Weights of a small transformer language model: MLP 2304 GELU.
MLP neurons of a small language model. Each row is named by its layer, matrix (up: input weights) and neuron, and shows model dimensions 128-383. Each number is 128 + 32 x the weight over its row's rms, rounded and kept within 0 to 255. Numbers have three digits each.
Before each neuron's rows, "fires after" lists the tokens most often just before its 100 highest values on Wikipedia text that the model never trained on.

fires after: " the", " The", " as", " an", " his", "s"
L2.up194:174130118110123185121162128122198090118169129133137127188138135098143117115159086102114156131157173140181126122204102142135149171114110131087145104108168078093097122115164124173092091128146103099109142146146107087109125105109148130119099037166078148139109161097185175119150121147138107193167110125165154232113107174138123119215159140123023103172117112068112149114220120126143122113141101143131128102092119178066124151140122112115118158026113118100170168164132138074148200074118085149126071120140093115126105109061058073119043202103117171149144082104180099127126164152111136128105093150058168130141146152141130093132139217150098171073139148133085097145134155129140029136154117098129127136133129117130176142190084140129166094135089159144126116130079139071123083128069155

fires after: "ri", " R", " Ri", "ti", " re", "s"
L2.up1834:068160109117130163206125097135126110142169150104195132110113156114160162133069148158113025116159082126156187133094150151136132178097164161156126186179077094105147159161130093090148108158134098150128077106120091125123124111140186120094094124137167096158156151121120160136138141085091057128119206172109099120131107193174062103122144106135174156103138084176149079164144072133137108093141159091129087098130171108069114152101112155134148122093123106107160117153106117164085117128112050190138098153161156151114117103096141190078175128059087134124164168099123071214151119113143188118100130138060135133122126111140079127156133076143160108120100056140100140041092131132109123127141104092134093157077165111133127091121081111125156170174087114124081093152093108133155163150150159

fires after: "\n"
L2.up191:120123180127094102098130127071177048114098157156118108066186158160060038086123176141123047089074135136169144120094134175137134098149109115150155118090109143088165135127125120114126075138129111136110094132098107093188127202105117071105119101110170104102101120126115150176123169172098111066136086161068172157185119128132146125175124084185085092135116075149113160109145153099181105055124168076142153192085145146153057153097101159130111147157133138130179151093122119140157108095125126107139148161135106154161122130106080133127157104096147142126122103126167092127146100142137178137115086105115155141078149086176102132157145071174114139193085162091109130155106089093148137175141112162095141175210137091172170122158103168139075105078144162124124167161136129140131153057130155

fires after: " the", " a", " an", " The", " Mi"
L2.up1985:126130092107119158143064104108157168133154110146109141159124160133143127088187159171158173172111083146162128160101149125115091100054082104061152105084141145098104116096108119135103094065161077170120141066082156097115146080113100110154176150184156134145099096148076175101174176116072104089145123099132172126160148087113094097116130160146162188092159160041103131097094170147165120094130162110098147125112118148181085121117103131145149050105135127165151181135104171199116075130123191167177169140148159150134186133160125134099090129168124117141145097150136096157110119135130091154078130163114141152165128148159076081117165135150113103098138110112116110162132134115136120142129108113143119112089159124106106173151121090063171124099138167129159139188152150069062154110080161

fires after: ".", " the", ",", " The", "I"
L2.up204:162119108146102111158108128068148112097169155108141080179153139150126113102134087112199102154116146132099169087104113088143081103097108185120112134125103120165172120143151158070075101135092139098115168124098148117111112162135082143108104121152090114134148097127165112191117071121127148143111121125165179124155127090077087129149067159094124143149178134169119161101096112157129139168114099201136099126191117138174140131123065136164080126124133162186160088101033166097168157164156069134095098127142115173164180056187115084131119186081128109144131061130121114145170142107116180124097106104100117119124158150154122133106116145103134094119146137163123112133142098172155097094162136138086152159114094108149106064097121170117126115164083203058108096149093130160184085156179173

fires after: " one", " A", " a"
L2.up657:096101112084099163122144054175182135092145087148093141145154144175144110089119108130145156200138122110157160177117093135051089166152164147124165175110144181095132088058129183073155127097097104108169096124093139114172146130110200163156126108103083116147099119152132119113150143092175146165140112110107142112120123143105119160167137108128133135144149195132218122106173100166102136103073072093141083107115113168131129129084117164138099103111139179184210154091127185109107113147141179156178132144163108074152169149139157092127131136146174133086064147130140136134123139160098114151171174146084147138110102125155094119125116132090157125127158110116180110123074175074078175187126162104127148177116179082109158194156134065167161170144143153076138118110097099081086182098113141

fires after: " as", " a", " the", " an", " with"
L2.up1754:144152137154141105080176128125118065144135155166101136158136139146118105138181140084166122127161180119124110100128204115117144069148184109151109128142119066102161120084204071095150073099064137109147135115126131041124186181133126077145084140101132191119112102117162141083108124099172101119109084107150140114147173174142141107124139104167075159130116156117109136088161108106134138149101116138073124185089098223120131084101092156191077204069175139150103203121176136178101134093057101105166175137127156121171219134111128084148107124127122135164125111181119132092094183139089162115184113140095141129086167165099136088107143180126085056124162079129154136155102078141101114139160097176128156132171164130129130157144071136110159179174042089196121162064100182149114142140083112

fires after: ".", "hi", "I", ",", " The"
L2.up1180:136130203118147083124149148102147101190118122126178152185135205143150078146071160185112112118129163090166070139086115099153075113138173163094153133109126160153107109177083113085097137154134112115095140142134108109130149147073127144091106117215159141143185131124101108114104113134058097078101119121086151080163163150127159144137170113217121107161113145152165117144038112183080128174095093132103152160171137154157162170141101129124078093093105155137108150097097083164122144094099080145084105099118152161117141090129132140169075150112115099085084066117169066123154114128115077120123187095133116119121114171172153171088103111120075116167143109112072106230141103162119125163129182174130128166132157140156148090090152127113139204164104158060137120172121133152109109138114139

fires after: " in", "f", " f", "In", " In"
L2.up715:125119191110141065077133152055135095151088127170110146135154140139184084125076104161135173133092154159163088150130163148119104062102131136182177143116136109099149111173077137103156102111124125145155071101074093126122143084128185122125158174110144097153163087071172088101156181150130090125134105162108116146140086128189198170068085130139155123119074158148185122141111113075068175159169176109112126077128159125112114173070082134109120082158108136189111136076065152113152131135111173106112123151151165150135098143107090143141146153133174113150167095137100154170059104162079148128096123183110153194136151043137131160141088158133137113155134135094180103107113107130110111052108146103175138153126088192159085132106119158037143122135227116093147119140109176171076128126202189

fires after: "s", "port", "al", "rm", "a", "ft"
L2.up338:158123086182054184110148106136120132129148132140113137131080153176093159152138118154077142199148123153059167141158148138103140125124100081084185125134162127088129155103084122068135169126108145115122121121151107094151098091090067126057115100115076134128135140122200176174175149135088106102126123136106134116151168157139095162157108094091104103154122157133120154163075148126158158140150072170157175074141064213134173143209127098150067148167188112115101159145084142085137129100150111051146116107156148166069118115118078109132067148077101131115108104125154173162126107155155195099136133120065194152142146136095139125137147123144108105142121174172142137176148119135114125115102186117201128120108128117116131128100124147101085082163110114121152123098107095097151139187136162

fires after: "==", " ==", " ", " the", " a", "oc"
L2.up899:110099144099078147172152114097149172129088139153093140134222134152055170113197143066153124131094078156045184177092136117071145146108165168143108111117154140108156128099070104093140110176125104148083150088067119123137074132063098143132191150109120153119196110129150165142152145118162163084136109150153141141157169168167148132097171169122129158144176154132117089109148184153134076113103116144208095073139157150139031153127160107120163088097142097108148134101068129117164124121140090147157139137162138133117161080110098145124139152133108140118098101087161169097099075102114151182096082114088108208070171109074174106094143122099121114130132131078120123078159079103126155181103152111113095103149126128145136117124084105138065121120128127111157137132154152134161132164113103

fires after: "s", "-", "ic", " Sh", " 2011", " S"
L2.up266:200141199146091079151149115156154132162127191139153149089084120138097094126140151109105169188118141135113098164130089163186140160151180096144127151129116110095153118119097134131170165112104098117101159166139101144133154091150114147092177121152077171122118130186117167129107155140143094072082137182172158043119093151114103114163106072133072082109132103138094102097089116107143132137114137137084140130120109167104086181119150091080058138121148129108145139135144143138139078118167074131158138113150066192136094106121125176144118201161096082117172162065154103189116144154091122068159092141164097112141088193162087095154129198169097125124073106166124120132135111140073107125170113151071100109116111165119157064151149126129180095161147157110093164133166149130155114156152182

fires after: " the", " a", " A", " fa", " co", " P"
L2.up1959:115086046076080119169125126113123190079165056203143112123101099156159109092152125130118086130135091156147176172172216098128169096087132141087150165151124136068107115179092101117119107160106116133119134155141091094189148168119136125094171175158165127137139097131148131116154086131150128118154184111178177151099172138155133162146145143107060093148166114167139112055081111137152096099065161134142149121085186105141154091141143107075057130090106160142136127152110161165152146102103094077123130135146104111177149115110087092180122125138116100143127134154132177154123132124118161178083152116148115142119157081148188177112154054055123122148145168121126145185096073070143101122098067122148119106114101143098104045107097079214163119070139121149151141154159166157155117148050095

fires after: " a", " the", " his", " an", " at", "\n"
L2.up1345:071066172100078191087155132160159157096113139133152134107083154117128097122097075111173071163150135151096128148110146127158126114164105081000179114127128121092125186096114165143176138071096134193146173066123142126194155168128116111167145129117149147110091165107137119142127186183167117155137110152123151129109133183076158159172147092121129112139068138123122110126144151165106098119118146101123087172148103191150145119107137163106092101117111110143137131120113150150176192162099125158147121115121128120108162122112113080118095091123164183237117118188115151126183172143105190158148187148136074126052165146175145170144040148152162104147135153129187158089107143110161153143140094102123046143099102074068103142174116101093115164112098125153152130089100112115129163067098156

fires after: " ", " re", " the", "s", "im", "S"
L2.up672:151095148148105177134114132161124150099148086156099120137181136101186118121081113177173095086122091121165096147149133129163170114105114138148218114097174137134078128163161089103137141118105065077139125079168159120151204154140133156118070118116087126143140112068190097132204143147143159176099151115166122102098125171174171112125120085130129111185064143164077138126150142168105133090126104132120141132094115083134089163095058106077075101120131099094139123127127099128160105095194112164190148156164085161131132128077122135102150143109144080104135116084166078163136098151085115080155110188172145081126115106172133120125126114137090174071079060116129044156105107079168129130141163105106151072184190139180179146121147175125162126121165171089139086141179188129091129136199117

fires after: "ri", "vi", " Pri", "ip", "ni", " re"
L2.up306:147090098183084137177176062135133110157184119087146167110102165105131112064092114165173083140108092084138085111098180133134127148146088124092122168165083093164131093142171144125172134053123147119119087163076139157112141174117177104106121095111147106168126170112102093064131145132152157139113128155163102144180076164115072129184145121142112185164086092150127106113160095111164183087167159075096101157153108091139130109150101122058129164128143125118143147172130213174090100095105152131099122133165097179150130156130186155136149111131116096115111087183074099168155151075145140046140137139120100093159125107164115159135116118156148150150103156121083109147199131153120110145127133187132147112080195103091021135120111118133096162147120155098103167146131117113136120161096146

fires after: "ra", " Ma", " ma", "ma", "li", " A"
L2.up379:103143172101090155158151111135217165135151125162151096148165141144102137109107104105050133097148125117165178141121126160124102191110143155133184184129101131107123090037134151111119113126133162076118073124126080154132147104092155198152140158098150104160056112173173076149145149163190134081157130131121130095098099083138091140130095132150157148125093064170140120118144085138178205148142125108077092085138122145138179127129174132108183102107101143074126149147087081090151104083144128105117184074095099100133079091138183095133115161146156139112145114142144133191154212118129130134126139117109079171111180161115129134173121145139132087156149130142126149124040091111150108118088124098114139152149127115126093132133090118202086117102109099152124150099108086166110137123165129

fires after: " for", " For", " with", " the", " as", "us"
L2.up1280:092085134151144143137103104136124095221090117164133108162064124179089119124159049127160088138155154138128020114070149106188107166176121146124124100102138107158163113080080082087152115143096182167142134134129145123106155132142170175075065163130120131145136107062102117101124153083111165145188137098117099121176103112134104135137159110137101075143159120151113151170129084117100132098089089107101134134183130097127118102121098098113109075089136097152141178137126094064135123081167099136112130160191099154138157174164091112146109119134102102084140066226075091106147132116088113138182110173134150100111148137075129127122126185099095107095146141145175127075120123137123132101090172174188089092205158130141204138161129092082154125094156106134110119160132146083096163093110146

fires after: ",", " In", " in", "ve", "."
L2.up182:102120078201094144146123098122179151152116145111084172131104183175116156102099150158144118130142148117127100133118090124145118080163118121165079103193130110121095095156071098070153127157087119122206104128090148146170152113122159086170120140147145091129103115097140111120149126123161136105145139161142128133159132125175196180121065164162150140172064075088180186052131158152144159107107103106113129141162177109141098156146111066153169107131117156137127218087081085108116143081144158139141159138194148118101093156124133080116059102100121076196135114129083155146079128187133115087069155165131104118111124062088139143084137154213071116099094124139119106095124133133076112147117152141148116168104165126087113146157160137098162160160136132144148113145075059127165158188132146

fires after: ".", "\n", "in", " F"
L2.up1313:126121094087148153168169118136115119146151186075104169181104126125129125135121116145119100097076097160117085146041147141156100121078145129083145115150139164153161127114108163085191152125120129103131119082082145134113112128171161117136167131102169138130119129161180156169151120107077128135127086095139155175135128070135228159140072175119108143124039150137076157109110111128137138092079157125105135140170139126142140127041142114117092149129108099127132120107103144096071090088110138170146103130127119118126145114166093147127097030115157205168175147170091111112131131129075129164138101146093109119132147105141079163112070118184100138111129157118089138114216099210134127086123128136096074198181161089074161117125087117091096186129138107171137115156099125196123095124114078

fires after: "a", "ic", "na", " ca", " Ca", "s"
L2.up1235:153206131115098125166153171117123107184112181173203104151100163103142112120131051135090172079113113125125160153074131143118165107123129078104132139187155117126152131126128086200107091150065165140156123163167077138149103075145137152149178137090132154135128171124125104117131169118105069179125103192140124123113144212102127085158074128119129084122101095157130159090077138101087126124184098119175115152179094152122177119175097120068115138114112101138124124158094080104089142144188146070159124131151170136150093119092079122085128117128127121112112109125173126138074154161118161125179144091092129111140134164166082102157091117109094162096074174221133083169139126094109185142153079053154162116146154130051165047099141120124173131146096137172090174131114142094118135118109126

fires after: "\n", "'"
L2.up523:151114177139120114109130107114151146079186078123082194121175191099101117143091147018128099142108130142133102151065097150130220146148144144140131116189126135125145094224147142114138072131105054117129112138119099156159153194132196173121149144167151087088130166083124162138145178088105078062068143172146163121186096137111112137127100152165133080165106114127103150090159164136169107132109133104142087174175101159116136164101064104117118127127113128108126158164207168127106098099152107093113157130140158120076145112133091146132128191125084116101124146136164102121170108119129094141157103128154091059081081110140142112110140101193106131139096116114158174181087128093132050164087148095086119153139132158147139143179121188147158139107151124138135129120141079134110173134112085

fires after: "==", " ==", "===", " award", "|"
L2.up1327:082119041118113137138195134171177128146135079114172150070136135181143170085116145134123157170088117104075121093096108114134173165095139123084142115133131094127136138153143096148090098220140102137079139130080113174131129071141114123160126115118084113135104089178124167084148123129151163106161159105147139159157206158141093131134114184087130103098121096123104108134134132118141082122128087119122144128177145126139140148120158117144167203079096122126095164103076125119117156151121082124147104184162087104098120071136143099155157214116085062078113114082225098154099147145171124129098122127133150112112124189081157069117162111173117118190144111150130150109149118112082151125157088099117192158141183136121074165128105129077126135113128076081108190119142143118085110168153155

fires after: ".", ",", " but", " and", "\n", ";"
L2.up1142:108125150101173085151172141124095111191156129099108049179162176153152128106131124138109118108086111082202114104145136114222142110124135213142148132127125130135071101132153107130124149139106103130160161106116170098145158132115124181185166126099137119143112118120090123090143097152126111129174092176142093051158111150139116142095091152106123109152077132102179080078116116220097160122119092142164131105158088128103135116160055156114122098107109134163099152093158040176144117170099110138162123083118154164138116143128124159160094106111147061167125112137081153071140078117108065118098146085103097162083155173088094176152106126129094117155160162139098102215131117155111078122114138145113119110111107029131126095136069090128110109091180046090100149070143103156142141160137103

fires after: "'", " due", "e", "i", "ti", " re"
L2.up1744:122112108102110136140135133139089062103153107131130140171171113093129176123161132147133094125115100124199149116114156128137143152082086118071196125183105099145128217104128151052106142123070167196153108148087143157124114091140161141070111079124132135132144130090122104136075099084115162202100137119119111113133089143134077135124119138135106108122077171151136092139169133152049124106117128103114080123121162120139130115055126077175086166157154144149183148104114055078065127058151105159127139104140104129133102126081178172123102154116148130143125151098069102078159133169104178172074066161079084159110144133131086161129123061142166147192173109094131150061167254162128091149207147121148092140157178124093124085138158124124123116103174088165140143153122147087110162119097164

fires after: " St", " st", " sp", " c", " no", "ter"
L2.up641:072065097126181141163211145122037121142138136176104116138054118114125140098134117140158126120129193095091138127166122141121124103150181140148087114129174103129152125149084157126126124139154122125147097137159136114095132137125140127127131134156143145091062096168177186152085058138186162143152105109173145082125130141139117118126094147097107132130093165076094134114158150108160154084163151112134156115118100134091183148149114137103109124119143045131141174156119144159130139123146155080085150139133077173136151102185153159122128099166104113145147107159161131184137129167136171166118079129148115130097143141101126138139097099139218090138120174131121176138185096051158135195088145128116141105169142174145108129223116144076114159070191099146066115141132161135119134093059172

fires after: "\n", ".", " of", " U", ",", " To"
L2.up889:092112157100117102148094147091133075142121132095092101136121106163127092070150098135107096129072099083110141080056143090098163148094148133078115089138158130164083143141142146129099155110115123169169091077130116130172139127091083094138199129179214143150137203129137069163131138123074130148154081117107179078125096147096132200101184170104063139180171126154143186120087181114118163133101180095087127121180109124121131143106110094137147106098110090119102093124115060149111185122138071086064126117091118114122113172148105128161090138147180171148122145119149120138119191099100123129170117118108156119080140145086090144074096151181162143117117166138090142160087107156094126075120167129090105130145141073161151154148167122152157166162160091092137178124099120147095076127156193

fires after: "\n", " \"", " co", "tra", "n", "“"
L2.up307:077109116126110081092173120087159120135093110138111138162090098103187069108115170087124090076087189106116133138160200110202106158126129179155198103134140079104118163117123115176092138178187120169167163104101114150137097144115128147125199066120142095124072184134161131117094129136105121125098123123132168130125095116104177181219129057126123108131110060136189129177133116134091162102123107149118129133128164184112142053120100171079126133114104182136164087108117078106123153095086079086109179067088091151115166117148114134149140096094172138138147098112113051143104157094130140135117059117135144048131111168082074129127104135132121160164111108165151140108155103151114127170110113163099128107148130125124067142139116119159120149192134126076143147168115166134104073148142111

fires after: " a", " A", " mo", " her", " the"
L2.up1945:139133118088143171122077136156158137129160147094089097176136186105088136111126105093140124160088083157167095106080120117096121095114121119158162156117155119127134161083145167085097113125104140167146141085172125080119181155103108165131071160119104131099101194133044136133148107103158135152140132095125129041115083150088135125117155155115049144139130133143217178107132139121146125119142167141156083105135142131142092153076124151138088126089120152113104152118088175062159127141089077175103173134138124087153115121123173105106157130112127108134128069096163150137148112175157135129116098134116107121098136170092102109171145096141076137052176131099105122142135099117119197139174135100124134160146120118145135161154047098124099141158157109102124144135168131078133147150123139

fires after: "==", " the", "===", "Career"
L2.up626:124085139145147170102130147088163144139114129130098087141186113130132108069169085211143087115111140123111117167146118115067113103047130166089177149074101134128164135072081145098094149151140123118070191055158130135052110164170117149117142125101123200096124118156147136146106136127201136151145127120116104178133105111107130120086122161139162100089121188111122118138123062094144138152077069146190158141122070140144051188175133158137135106124097153136140148113139048110131146121127096088199088142178072207118120080058066161160144118124148112088155134117196099093123115141106099128093086123181113122169132100095090139144121114139164112169110173154129041122173097155146125145134124161113111149120148113142094108127152088166108163138055124144114121145110193152157155084151125

fires after: " G", " Lo", "ig", "li", "vol", "ol"
L2.up2161:096116085124149110183127123128098133103130167130130099169128138095126089111189205056121176143074157058095094143129090143124119111099122177167199145183176162115164152146173131105167126105108164116104115116145089172127096139115151080141165117160116130113081116070197090152105130179141083129095152097105129163122185137173128085141149069053108096141145164126158113138074116179119129113123082132147099162167149092122116085114133136076143163147181127139127120089073085116125144121117141129132090064128097137148158181161206178097133126079144099126126123150128151138064147128121119128097150124162139115147165093070110164137180137183108160129173108112115099147072093075087029132133201125123119146112078086119127152090108115161131110145153090130130100164094104147094114115183116

fires after: " b", " V", " cl", " St", "ri", " R"
L2.up1832:142092139061125132140148135116105074096130139143163124159085096062088096145154118153069107172093101137152139072121145152154153168098179175172151164152135147158188164129146090142077101140160072108142077189097074121110137114160117091138150089091156147168119131104150139118144154123166126067114215085145185119155100118118170130161166100141107137114121122073164134108133097133143135162130057127064184111157086154145119128131159094159127112148123193149115170129112101120119133171122087140043114122094136132142099097153114122106154166096132056118137114115157157168162107191153167110085098123132150102114103129116083119111085121070141093092115119194114167065051197141139087134110108069104124094139154047147086151202169101115181116160149108170126138096120148165128120112152122

fires after: " 19", " 18", " career", "ography", "Career", " in"
L2.up695:153102125116183127125164133099105034113150095127155106123135120101177139099152146153141030085087068104127143127156138113156120148157174150159171140085153139165110104151148068058146089146146138124135142128108108164145171163085142108153091119077126104110162142101114106095097179101056087116078135132144171135154147174118101112132123176094089112164127093146141158122121166206113131163166159115114070107145117111139092130167161106058119116213119127180177111114124130119154130124113134115118113076131116100119052090159151097179107103180118162130175172128112108099160117154125137113141053163123137111072137151097150102105135122127164161110162134110125105129127094128098150108113089158137054142113120158110097099144153150125115071098108102133215151137123118138119146054136141

fires after: "\n", "p", " |"
L2.up305:085126145182115112126166057086130127151138057112081171123156095105084034131146144085127060127138151143120133125126172158096106119146095171150184094154100131123082134169124140104065107148101089136178158161091161117139099110060167157121106170115136054139131130109102104121125143159112080110137143112130128130160129105165141113159131121126121125140148146122140100084108089081150130122158106121172127120127095165014114110204065135128091128128092162105157115164072167158049133139126093160086169113109090138161174082155129177153144123155143094201145116193143131147160171093116109128085149075132147140107130132114107101125171130130124145174069146144180180100112083090112093150100179139081100121111180118171133146114146085140147171136129112147201108177158132106150105145119124

fires after: " in", "in", " first", " career", "ography"
L2.up1290:144121130147097214181154101150106144153097093128141157123075145080157142119129125145149110146149127122119127104058126110189186193153125113174154185137122126067177128167123136149128149183101084129111142147148214093094097152117164142105096178111149165124135158117159113084135128090148148126154175138151121111126120114145100097108131186121126079069106161113060135045195165128111153137142106087139168131078099105117117109136127086078118124156091150092130151094122146067093137119139109073120090186125113070099111191179127092136147104176106123141106162146139116126107107152108119141145053140112131111120073121158075190096089146085152155129135085098185065131108086086143138073158077104129102155126169149141095173138144180067156083128134109107159107093202098105151090084120187

fires after: ".", " S", "s", "hi", "S", ","
L2.up1173:138092135150143116159180183111119115141160164105159113169109141117129113144164153191077098169122124131124116092145112058106113107103136150113154139067123073112134158182096085123133114140076111082134107043135113115098185117169099136132137127122087197167198123125127165169163109073165088085092150167118118148167113089143123112159091103137144142182149149134056118118115123102121165143131129157181145060099097186164101164209062103141087138093041133191159142084156109149112077149144118105166114084091139186057132093114105149147167131119118108082098133085078071128186057091101091112117117127146091116138179161120151157078111106122118186089058140092147135160209156161152151149145146117126177132120153079125156072125119133098102144106155162097126112166134148138108103157125177

fires after: "\n", "lo", " a"
L2.up428:110116150126096131156166094096150130111165107142112138088164170124127088113126150098156089134074136094076106115091141148154115183107099168171182100118190117131140119185116131133072141123089109056088110119108168186123141134125158125128100159122218072183148122103136157106111075106137081105110064136083153162103111091150225087141092157089096102151138134110147133103181108162129098103102127134128110141155153120112183115104067204146108150097145141104142179140140089126096153083071145184148128098120132062189117109114117142130161120113194152148101053141127091149185123190210113213114104112089153079152187119154103092093142047134183112100165099126170116119065140070129092092158136134174138166143133148097123137113096172099162130126120102151204120153144205119134150173116091

fires after: ".", " V", ",", " the", "C", "H"
L2.up816:060120163123097110090117106092173112150110162106131161186121177117156072052164155130175115173055140080101096100090164112137156067149128160205163157187109141156126128132040140117077089107132088178133120108098166128123129078093138138136163161111110137132136122119144117169113118152181162125108142137147165144177131128148098105177091078177144154109191152089158094099140146165112172108133114181162155139126129125141140185188081082090116123072157093125113139112156184132145116151143087127163114138114148100131149080177104169083089126095095206051095107072135143081168098125090149130157135143168114120154132115131145129175086122054203123098083114099160148106153105202132090114171140088127128121104159108164147120173166119154066063125173147095099132106131144163126117207137189

fires after: "u", "n", "en", "tor", "h", "der"
L2.up2176:126174149088149150187132111101133132156143112130139123150138212057200123086144150114098154113153127125129082096116140133099076159137112135150075140104133090168104080145149124112151119072137115085153075155144092116157078104137130068103171188152137169163093137154085127064109096098139102163162124146191155089132149128117102182124159134125123091121143116112214131126163113133110124156142150111137165097151109125114140080096091115166156058053099149115096128230115153169136110144159179108049128173079107093124105137091166139075161100133104122110146121106155087120162144104120153067165116097123181090116147122093101135094176142133090128109162175136189103126129157080111114143109115075144138142145131133141132177145066113147060173154186165165084182161145092115121204113106191

fires after: "b", " App", " c", "p", " sp", "app"
L2.up2039:137099181139159141115122104134138187088097126130130141157127140103127083164150146156110145127119174152086110069166093090084170148130110143134116110109141107107138141144112112131170171128118142128186118081134205125134192077117133096090210144144099155136191075000134140221120161182179081078118153165147100098090074189149154070108083112098112084091102099066081118106158153136143172101117079150114167136110223163142166157099133143068129129164138154118125131162166145168111093064145093065077167080132113120076174123126165112112168165131143156087117179110099104104098121125129132158105077122101120170171116152143151136084118121109149079151102141086121159148129127130160125158074185169143125179136099113108085062115142136061202156096134104105093165183187151131053113107072101

fires after: " T", "t", " event", "ed"
L2.up1756:135107168060140112100068118106100118153097142118144101141072094189112118148124099076120126077108152150143098125146052126131109102083085146105117084130166116155168113155162182111127135171103081154161165117143106137063144101109136129148124027129106095117131098135132132121118126177167154118090136151101151155161113194098096139108131096095092151157185131078127174102155145135123163139065147155122186152097122190045099106091151089124126206139072117124139082127130119131117132158144087194137044128126101097121078127137108128140136116098066128171088183055093085098089168145186127123186191072194153037167092123118118154137133187173103164082116073097093154138145160177144083077165115145117146129107106132137083124149153137141081127138124115134148154065177067114110138146166078

fires after: " 19", " 18", " World", "==", "i", " "
L2.up1607:146117157171175110145164151080101151154181105101123084188127167137075144111158142079110079128032150120111080130134146156081119128156147115191095123105103148074119086208110182065136144143168132148148120135166089116138067125124122106126157147137174105175146177144141187169089121131141087096113197147126186146117128166133106117088132107113144108140120092142113171182124186131128117137128172119153100137166133154146174156123091041121108153192076171062121084166031132138084126129082057080103160156091153148152104109147134067135109134153161167088108107136125149093147118138152171087084190131069100140096179133125148159101131108109167146129069125156133093180167103131079162104188090145123121130083077126091121161138168077175125134163180118188101121170101139148137152100143119

fires after: " de", "th", " in", " In", " 19", " end"
L2.up820:147105117163117106136106112132160094109144070085120142110094117113085153094186131178100197121081087120146158109143076097140137124192172104139180109100158144147195102153149113046147165131115156151182172127130164191095149095167176142148088133150172150161104137144131098147136100114086114095132106116102134141147149140130127067111101171130118073129169116108130065198121130120139187128131122096096069122131158133140087094102133120106162105168059138128125145136149120140120127125142130084142124116150128185112139116113212060120072167141097136127166103115118143134053105195111123143130066108120151134103095147091169152063134161162132138151158116122122100127110153203108150157093112138182083146178142133159090195150151083096115136087130138101133132097120147115072148172140174

fires after: " ", "app", " re", " the"
L2.up1215:139107102154082097100155133121085078111144111139146097123143105120097093140146106082164129130091074121148047168162094121117130165149165164133199160169145194141115119110113095078149142150086127147168102142167124108114034125086149103101147159170082142123190103072176159124137113115193169142109144110097101174084135147115117143068131123120149147122158140159126099162175126157204156159120093106161141152090165117104099104172142101080162083136089132142166121146098050115162151089143121135123072159090119175127139090094107138190185145131142161132117158136123115054103107187140149171111141167144179110043069112117081114145163136210125137136099099125119067127136085138135135110066095072119127139126163131053156185135138088143077095134039137080130177086159139154123151124152118

fires after: " the", "ed", " T", "p", "it", "leg"
L2.up2294:143149218101094147137163095078128171151148072102137109128166176118143123149149135135117199127139124132147177151135093170155122101119059183137108140138161109169123178172064094104105103206124135070111179190114087177093109169091144100105138138192092132128095135122164125123108159151143063126140126105066137200116154221089121122127174172104083106112122121169081113075121161078091151124130135101120125095114139171112213080089173108190157130136111125086116090181144177132109208135131181159124066112183124141125060109094116127130122094127068135153141160120126088136119133195120111111102102061121101117129170181106129152146098096143156163114108115092124158093180143091170127102129149082184111178171155173093122161075117186144076110126128168095051134123175098158128109158090134

fires after: "ri", "li", "ce", "s", "vi", "ci"
L2.up1249:083112088094122104130103119110104082194178113077163065113159104161117163155099178157159125107113154145164131165077137179076104132156090134140107092109116069117138203163073127079147136149144192185125080124092065164119098142164153090137171090067052123125141160125152108148106134140038155119071154123152164059147133185148170131149165128109160120083173091160136153110152072157078120171102121058184169111080136142153114191128095113140123112170104141125125172162127139125076146100101108111111137139137152095081098125154120132159099134125101124158053089094121115173138110127105127102180126165135120095142091122120137183112138085211100153070094119151082105093118061159139134124102083103153144112114238131127152175145141131131090101112170156135155124157102151160145186131112143

fires after: " ", " a", " 2", " con", " in"
L2.up161:067120123084116139100154171083200154157071129134123114138208153135172115122083158075081162204089067165101160163112130126155136095073149153079166105137091132129113113142152133157144141172106169128131134098104086147137188140113145126125104111172126075089109159109119161107178152089162141118092157058132126140084058093111183123147170135137105127130163125163135142092151122140144169128151114123098101096086084097176148167101116172126105099120090125131126072091081188140078125141109161134144123199114088124155138122171160107143126116142129132139070109164097120137111098139130175102096126164152140143111124103154163086129112102115125121112211129155120176108134139131167133180089136109106132112125151116126089097198113108220183239154058104135133157094075137124127132088086122